{"init_std_up": 0.0257, "schedule": "wsd", "seq_len": 384}
MLP neurons of a small language model. Each row is named by its layer, matrix (up: input weights) and neuron, and shows model dimensions 32-127. Each number is 128 + 32 x the weight over its row's rms, rounded and kept within 0 to 255. Numbers have three digits each.
A block is one neuron, or neurons of one layer that tend to fire together. After each block is what it responds to, as a language model described it from the Wikipedia text at the highest values.

L6.up35:087117114092122136162091182075135090147107084163156195153123129151148106163141107089151137104077171132114169187102143136119134119129129111145168094133094174179135118114139117139146149144139092172098078138122125087046106140151171093139174155097130193160099173114143164032107124090123142157
L6.up88:137121122139112114155137157171237123132129125168197150137128131120165119123125087103110144127138150190102157113117148103198165088159132101084089130191123154134145138125138089157190095100155139148076102110147126126105207117130164147133128157119136133104052123180109162133135100167090094116
L6.up163:141096073169099175155135126113117087125160126148151198144141140121120148135192097119146164168164139091137150110124113073114112112185136125096124161150134152088156108094117118186088155122084180132086162085133114197113108117146165105122111121100136155114152116126171141122126112100174166163
L6.up215:139067119140085145160105112113141161086124130129130182131117082148084154172188147145127139171181132136115178118160140113107107116112117099197120120131119095208169107118138139125121138123101135154189153178137172170078074112137154188150143135111097151140165067141089088024143125122108085149
L6.up528:123079148152150108151118115077130143159086096195161198116065193129133126114151110136125122125109090131172116144168126151174120126126118130195147131165152146244098116133147117128081088101145110128047124109092120119085148066141111083111086175147088120057086117157124132133092125127165091147
L6.up532:081109115137164157142135123122129093082124095111157153125113089178149151114137151098143120106152176090128149079117085155124140141135160096134173106224074133076081078117085183128089141129171077106153157114113088115087081123196138112154139137097109110050146167110164116119084105155140103119
L6.up600:104124149165174139144155139117038088152096121109091152114120084096112169137094118167138106124128095100077081100104130086164132127130094076186122066080123161210155161155123129127152161143089139132150128134193116073138187138068205141146172105164110114185162132182119094067125107161071103115
L6.up697:139078079144212150148112184163123103180114128155093169167084108104125146194200115144152124183181155167106097127150073135088085110189146130109093077179134154136106114142135092145102114104094083170116104149121059161096116143153140098086149170124148130159137111121167118139076161138104160150
Second letter of acronyms. Second piece of acronyms, initialisms and short name fragments right after a capital-letter token, as in BMT, BJP, DRV, JR, John G.

L6.up31:126168178113144126140105141075117145122116129149097111128112153116098070140106136069132131137144171115147072145134145124153076178171131093164153123165106124085031123088135090114092116175173169112171095188082130125125108105141099181089172133058124177113149130144084055131115177087232128135
L6.up66:137145144140181126090123116100152090137153144135148079153110152166096122091167172166122053128102157153174125135181160104094145133084127154164113156194096100128110129086146153184135110139129151110177118112144104131131066092167168109049092068156163079094121116127123132157136145105121053072
L6.up138:086101170183130108118143085148157110197154137143145107135199130122139083159101121089095159023147180109099117104147166135129114110179119159120198132092126139073084132206151085118168129144120101139119160081141111125102147073129115101148140110124083158092162155142134085142138080143129093189
L6.up302:154109145142112109158161139109126109076101139160144147064083031133113098123137125123165106105137133165157142142096133145123107114099168102140120170169111122179136146109181126104190097044149074111163165158128106079115092142159136063143085122192129109101182178103073126169167167157138139130
L6.up524:132156149115110153135159112122129147140086161096129168113141212159063082120159124101174049123104099143148093134104076140094131170158131134110167106122138145064111098137074134099095105151152134131115101166104122141128150088118132186127136159101138122089118105145097139123097121160115114136
L6.up586:106094101141097134157163165179100131154157141163108139112177121159147147149187143095093191112170136144118116140162142150132155110140162138081122189144132142053189110175129080122117149159135108136158184115107145110124165108132148116094131177156118181112131142082075111127057188080126127114
L6.up684:139124174100150156142143162094102118114132166184097129127136137107078112117118161115131045108122136146120096123113140147132158172152150128122126143126194090082130129182151103107170120168104091042146212175099076124087131175120110116152134133184119161146175128149110165150110122124178107150
L6.up751:143108184131157104081165084109128090127101160125140165126081089129062049141139119074109128102160134160068050157079114113080186140124130112125136133108131169101100098144075130101079181091079127119143162149100103131090129017120050129172112132109152156080136155144183149149167135147120136159
Sentence-ending periods. Full stops closing a sentence in running prose, including after quotes or parentheses, before the next sentence begins, e.g., "...at all.", "...country"."; occasionally mid-name tokens in tables.

L6.up267:154138105135171139145092079149093168152102172109127133123106149176149113149182109118125134079141172074074130091102140118065130098145152110138107176186147191153101135116127171171095096189151109122200108164105137148177098080189116122163121133131131153099123094165163143109137165170073118132
L6.up284:029110137125174152150117150184116055083116115133117116094071065079123156141102150127129164175102148149197149093055154138148186166094159117153105106142133153171144160151163146131129141196103179170179138108128123147170083153098135171136119144204169103096072072160134126119109159068124109171
L6.up479:151136101066172083125081115131147167135104124174084146109098108116084143129138169063171128106092160137114081113152172131104140127118134107147141155155171128079099130149093152167091115141170139141211140161112136108173157184138076140108128149115218120072119107132178139174110122110124065121
L6.up580:056141109109004117073131101107174155109118104080076125054062123109089136145115144068181212119109111116115094160121136155130129144116153134149119102157086129160107140136119118136073094126132099170167160099127174083152120207110150124167092104101155172105093128151148104165142149122121131136
L6.up674:164141104159109100118110128158137101099067106149162151144093097087137015140121104143170090087160135076095106139150158117113124152142094074133134148132128156147143118099132138108171146080136095134173172091096105123092170086136160135164109163127095108090153069081171075166082123135129124115
L6.up676:118117092116076171146124108171166174143100105159181113083115149106153107087159132105129116157069135127133151160091177143185095120134156138088178150115144165158150102175074145075140192178084167159144131164140106114086040164083151110143161128135151140061135096091201078079161115106124137086
L6.up699:108132059140162049102087124104175111136038120091150070058092147081089114111117162135161193125130137170206074139134120168118152076149144127108141137180141204147145095160110147164112080163116164153129163115105108080121113170086184126123088107130106124155161171131117123135119110075148088091
L6.up728:181094122105130106156173169141121142178094120179137117138151147091076125175158092139149128092124124114177086169115138069161128152079154133145156129111109174080100124102171147166159155134164131072169151137061085155197114142114089117118104166104102130110130112084088163163141166121147062108
Occupation list separators. Commas and "and" between items in lists of occupations or roles in biographies (producer, songwriter and; economist, professor), plus occupation-word endings (vocal-ist, noble-man) and some table pipes.

L2.up93:111096086129154143182134087138173134158100110083133142181152059066136175124160115119105138173141137135111149093149075146148153134048156125086160077161138120170101129140079167133116137124149128161124070107145104138116080126131153131133146161132121177132131095083138161123114093119181113128
L2.up110:143057138140162179144163114135217150138111190090161126113133120119105191223165115114104090115112160114078113092118076063141167151135153130151146085104157144155131100108092146163099085068152122133091139138111090119135083129075095103153142079096078121141130100080120132089088152133115124132
L2.up175:108032184131210132125145145078146116120130159156176144152094119118042118153191149155129123117111118101107124125098067162171116126174116086114112111163162177075189132108071155123123074141206099137102115103198143087146070159083144058142121112125147111123153096116101124123125150067123087085
L2.up218:124054055079108219146154115120227131095084132159141100079140119051151145109135129128129132162148147145156135095144108129114118132127129110169065098168147113121112130135122112108167150124119118139117114077129128136064128115114160066118095139125136110113096120125129133165047168093131111172
L2.up264:132076082179103162136156149055131124116126139083144139084101119129114146128136096143144084105106086141124181146068126083146140149148117141129110085165169141139174105203117105123137115124155133130092150099083113129110108114121125145153165177126140151102150091092155130131145172118136105185
L2.up325:108115160078097150114138150108128125114103174122152187120121109133127180121145162111158096116142161119116186144179109137159110123134142112139154173182112101153119151113146120134166092107090093128132066147077092164025102029132179135128123081112142128117118142094160153052161125110164089116
L2.up560:164141175076109178124153121150173130114079166113081142152132121156107101109060135156146088087164182184135130128163175142112098130114113074144110134154136090147130099091124087108147141128111174106120086145119060176179066115120153136129112111067145138060143133062172176113174130112141111140
L2.up578:114082187161138127091149208128113133129062139148146129104195100106137159199109091168134049114103134084086123117134132122148150107081202061066145122146163169153126090166137121124170152165139183128129136147105158156138129094126132073115144192106128147154131123164164134120126138211151137195
Acronym and name completions. Final pieces that complete acronyms, codes and multi-word proper names, e.g. the Q in LGBTIQ, the E in HGSE, or Service in Special Broadcasting Service.

L5.up346:124162114133150110092127182144100112142116111127128126112098099130134134054153181091129071218145114152151113160134129123076141102133127123122155142164124147120097136146117140135137127135098103107160146155138093143128131048134162092146118144139147192035161155148122168112209113102117105129
Sentence-ending punctuation. Periods and closing quotation marks that end a sentence in Wikipedia prose, often an article's opening definition, e.g. "in Santiago, Chile." or "seeking relief.”"

L5.up500:169098098039084125147098155125131131077132067150067131073111124116129159121176082088107148105104135087140081105079108100119169140082105069142151176091083168103115138154117119146161121137194123132143175208110165125169133090109163144121109163169100142060125105168090173133159195179130124120
Music credits and sections. Word pieces in music articles' personnel and review sections, especially "dr" in drummer or drums, table pipes, "Personnel", "Professional"; weaker elsewhere.

L2.up2:151156108170181079105126154117144164149109119157156157120154114123110124158136121071122102134147156157185116117101150241139137161135084161142066137147100112165103118138181128085162142139140077119123188105151146173076074180044070099092179110110183135122147076132120137101145150079108151124
L2.up196:052118104170101190118136090135144143141119108150118116131129136115160161123164098089085172126181174194163114063139107115144114081152144184162190170126027131174136153149055183126080109168175109145129112174142118064134193085134089092098149147123110114108137082176212153047155164134116205099
L2.up275:090139164145175167082137135111102185207115099155143143121092106150130104133153104092190114150136176161129097123105226093145077117141091145158130103162087120119108130200146126140142146159145113087155109138165126124152059142118142162175193086167107077102118168125155160113141072106100077148
L2.up397:074137192127126134085101110097095175170106109116162094138111146110143124110033136100165131105151106175189079162128167148172128098117114154148115135128089114143142121120162146146220165107136178111115134095121097110153085165158114145160114149152130159106110107111088171106173159104074089179
L2.up477:092135142124166148124165124121127124145113101118133147108027099136115108165046147139118103142168095101117120103075116095124098087106073104164119134110107153185108158074126120201094088109172154160094100116147109190096067127074107161154147174171041112088090087152137118169120124148098107151
L2.up585:109140116140133108124108126128155105194155097082093164111048129121110101111043126016127063096120140128173078161111163147124074174145183141123135137126121089113094108106129133081119133093167120140076093096088077107120147085118147125132129203138089144089158117160116087120143165123111120153
L2.up620:094097171198105147103119110086089138159145099136134115143120090153123141129106106073144116149113152139147112105098165132114163162146167112154097104184088125168147094142087080103082091112114117100116144096082020064159105111118108100120147133105090150104142088170102106075139122153106074108
L2.up646:090160125129134139131138150103118113090128114087105122142120143138081119122122051112143154117115099129116058157124142082171125140194107044099127096119172127161131113153133101097128185124149127174102083102142072152108087152139154138089184126180090174101134144122087133110121151124102079154
Sentence-ending periods. Full stops closing declarative sentences in Wikipedia prose, including period-quote and period-newline tokens, such as after cricketer or coach.

L5.up417:083114095132093144174122166124117149101119097137147137150112103194170160144177070129154125081140124130134098129156164139138077070109139073172121057131148161156184122112130124142099141072123098127126136147080089128117048168119107079132114151125092102124134127134137076113094146126107147137
Initial-letter abbreviation tokens. Token right after a lone capital letter, mostly the period of a name initial or abbreviation, as in W. Somerset, D.C. United, J. J. Liston; also second letters of acronyms (LGL, CS, HDI).